python train.py --hidden_size=192 --hidden_act="swiglu" --bias="none" --parallel_block=false --init="uniform" --init_std_o=0.0 --lr_head=0.00794 --schedule="cos"
MLP neurons of a small language model. Each row is named by its layer, matrix (down: output weights) and neuron, and shows model dimensions 80-175. Each number is 500 + 40 x the weight over its row's rms, rounded and kept within 0 to 999. Numbers have three digits each. A neuron's up and down rows have the sign that makes its largest values positive.
Before each neuron's rows, "raises" lists the tokens whose logits its output raises most directly, leaving later layers aside.

raises: "y", "ins", "ies", "tic", "day"
L8.down9:476519459469471507489504470481440453529517414606488538586538465527583419498480528490477552584576473486544473460549512507507435514514455442472523514480483522519514454538559501581507475449457517533504548547476552533486495419487593421494507530473539532509506551424554450493541528492489529473

raises: "play", "ing", "out", "per", "ets"
L8.down267:493529515574512544477465505543450499509548450503469562622523559502592452501536486534477525554514478502592548492507497524487490468540460555449428506531524539502515490461496419516545508513519506512521447538432549504458485544513515516501479515471483533542454493442552482468488460582514448554

raises: "ment", "ments", "its", "ance", "ing"
L5.down235:569482509454523532475465575522465504441512442535467539466491526524534474492535539541546567489475558517471495522419484495477538494555467467495462474531465553630455594537451506509480461497481514509470406468500528526461519435461534533491437498436465493493482499433572496506517508544521484462

raises: " their", " the", " its", " his", " them"
L5.down92:445528505482506483456477476432479495602542522464534500477468499489405551517469571470507527504530451468448473497494509624466500484456452515485500651482539458497558499522443538486505508425486459498570531520545579516578534502486485496502545486511559509499479502510452521438473595473502495463

raises: "side", "like", "head", "board", "piece"
L8.down187:495454492500533471498462469489559536484523545507434529508466505513540479523534529501565512507532440450524503537478553478517522467540485568502488539499495449534582551456534473540562534505489489614543545513439479513481482470469507554558465515507490439477529477462517485476529593529494508406

raises: "est", "vers", "ness", "ster", "\","
L7.down472:460535443553463536421482551530518507444468513513497488574464532502481589540467480480526444463548475534510461544482510507499461484477476586519462518455545463496573446558555481427484556508529462512516563481462435478515522586537492557466513440527545495512449521527514476551572497513537442475

raises: "y", "ial", "ies", "tal", "ure"
L8.down25:447565412514465440542507390548519501396524529467512558510544512468464479512491529433530496541574511490504572493511510470533487469505483463521457450459483538449555516426523444493529485513457480549572480487536551506516520541573541466463480498560529507550461504512476480488474488441511520452

raises: "ology", "ical", "ary", "hold", "arian"
L7.down374:483517560481482472451552437493465414474551406515427511523452459525446460514410463486628557577549427483495453530447473462510521450482523508430486484444457500444508520519398522483483456469532493502504461475550561480564504475493498486474503551418500524496518452493467503536539504549432536466

raises: " They", "\n", "long", " Although", " However"
L6.down265:471482531523486450465433514517477512548550586498466465506454500580416600517424528499525496430531524428530440518486478491532566530462515552527577498484518558501500476485520538463459494513565543558463492485521496504479484521494507488503507465503458576552532499495515548456450590527467499461

raises: "'", "’", "ers", ".", " that"
L8.down331:500528536459448453517461472542447457479508367533506499459499501484517452474515514457483471629474450536507473460439543472495488437539473479439488525532463585536521457555556467549463567499415411498533502470511527448473527579528499542449499517461574537522507471479494545524538417552436444541

raises: " time", " rate", " cost", " request", " speed"
L8.down462:447487550463544511519581461546448570517576523442492474471507514475531539428436544411531569509467483443522538485497400517442528489490464542501443453494502448460508434477496528527458496496522473450503462531454564512551531495543471444530473512517518519531578464498546445536491611520543484524

raises: "y", "ie", "ies", "om", "ia"
L7.down432:440538496532495517485454514451540470488487511466494474589540457458498480458429537487572511534540491577540503415526489411511488468521508577495442485550473465444484520547504428549461477513467571568545536504486500501508539487525426448461525561491483419535570483487528558492504435548464525531

raises: "ing", "ally", "ance", "nning", "king"
L8.down382:574454482501474537461489485548459519486571569478525567507496482509520434475485480532479564504469499483522457540488451513489466473480555518576528488475470552573515476538471530544453481449611519488512532393501570443537484509490536501419492504575482507517463551430502490505578550622486570473

raises: "ments", " whom", "ment", "led", "itude"
L5.down47:538476475494565479463456548561573487504451565543507510563532532483542445500513484452475543507486545484586488396511503540477540479527516502478459454506480501565534511499458504517499511518451535513537495465481557524485520426412578450479477477563481464494434520531532474396518488470432459555

raises: " them", " him", " his", " the", " their"
L8.down313:584445494469549590538482471491493451539515677498498517509496530486440568537489497540454493472551520474499513503435456528475495464561497557561493507496569477514575456497541531483463569516583502519512513523530508527516455486554557479459484483658474455542535517531493509561501545457521517482

raises: "th", "ster", " months", "teen", "matic"
L7.down140:563445483489487476477523486497380431497432458562471530515516489534492478429526510492495495569520489534527479476491492478473523527454462548457487513468549465525494414471570510507521529527453432526506495495501466483524512520534555479428522458494481535608545500484407524495489523554499500490

raises: "7", "8", "2", "9", "5"
L5.down393:500511491507486519525498518520484501505453407557491521484555506475589571451512513508492543496461552535505546482395435451457495467497452497376516505492465513529550442477556463509512508547473480485510564450436539418502560559508489540490517470355492479504413497478533503508487479533514520567

raises: "lies", "ray", "lia", "ious", "ly"
L5.down304:488537464467452467431479574446425533511473470484450536514502545442542454525486470522508492511504510519542479412466488510466512553438436524513539495470475509552567533465531551568479553465495552415567429535508452561463524459498478514483455525484506548454567470497541487491494557524468511513

raises: "bility", "tory", "ally", "ary", "ities"
L8.down87:485489578538507490531474486517482403577571458488486530513520549485519476453455534531541538583478497457526484478532454513484389549513470474467497492535497522532466511545490547463559539486527507585522506528529495531553519469450527532528441494475508477475528446504422498442557469525581491464

raises: "lies", "ly", "ous", "e", "ran"
L5.down267:591496473409484498494431511514486550468506462529472508515464510544457477558510458500490559508523490556514529523447451485498447539531422533496499527497466492607443523436491487465515556540513544538482499480464494526549457526414474519471508465504523428522484487519515492585453566498483490505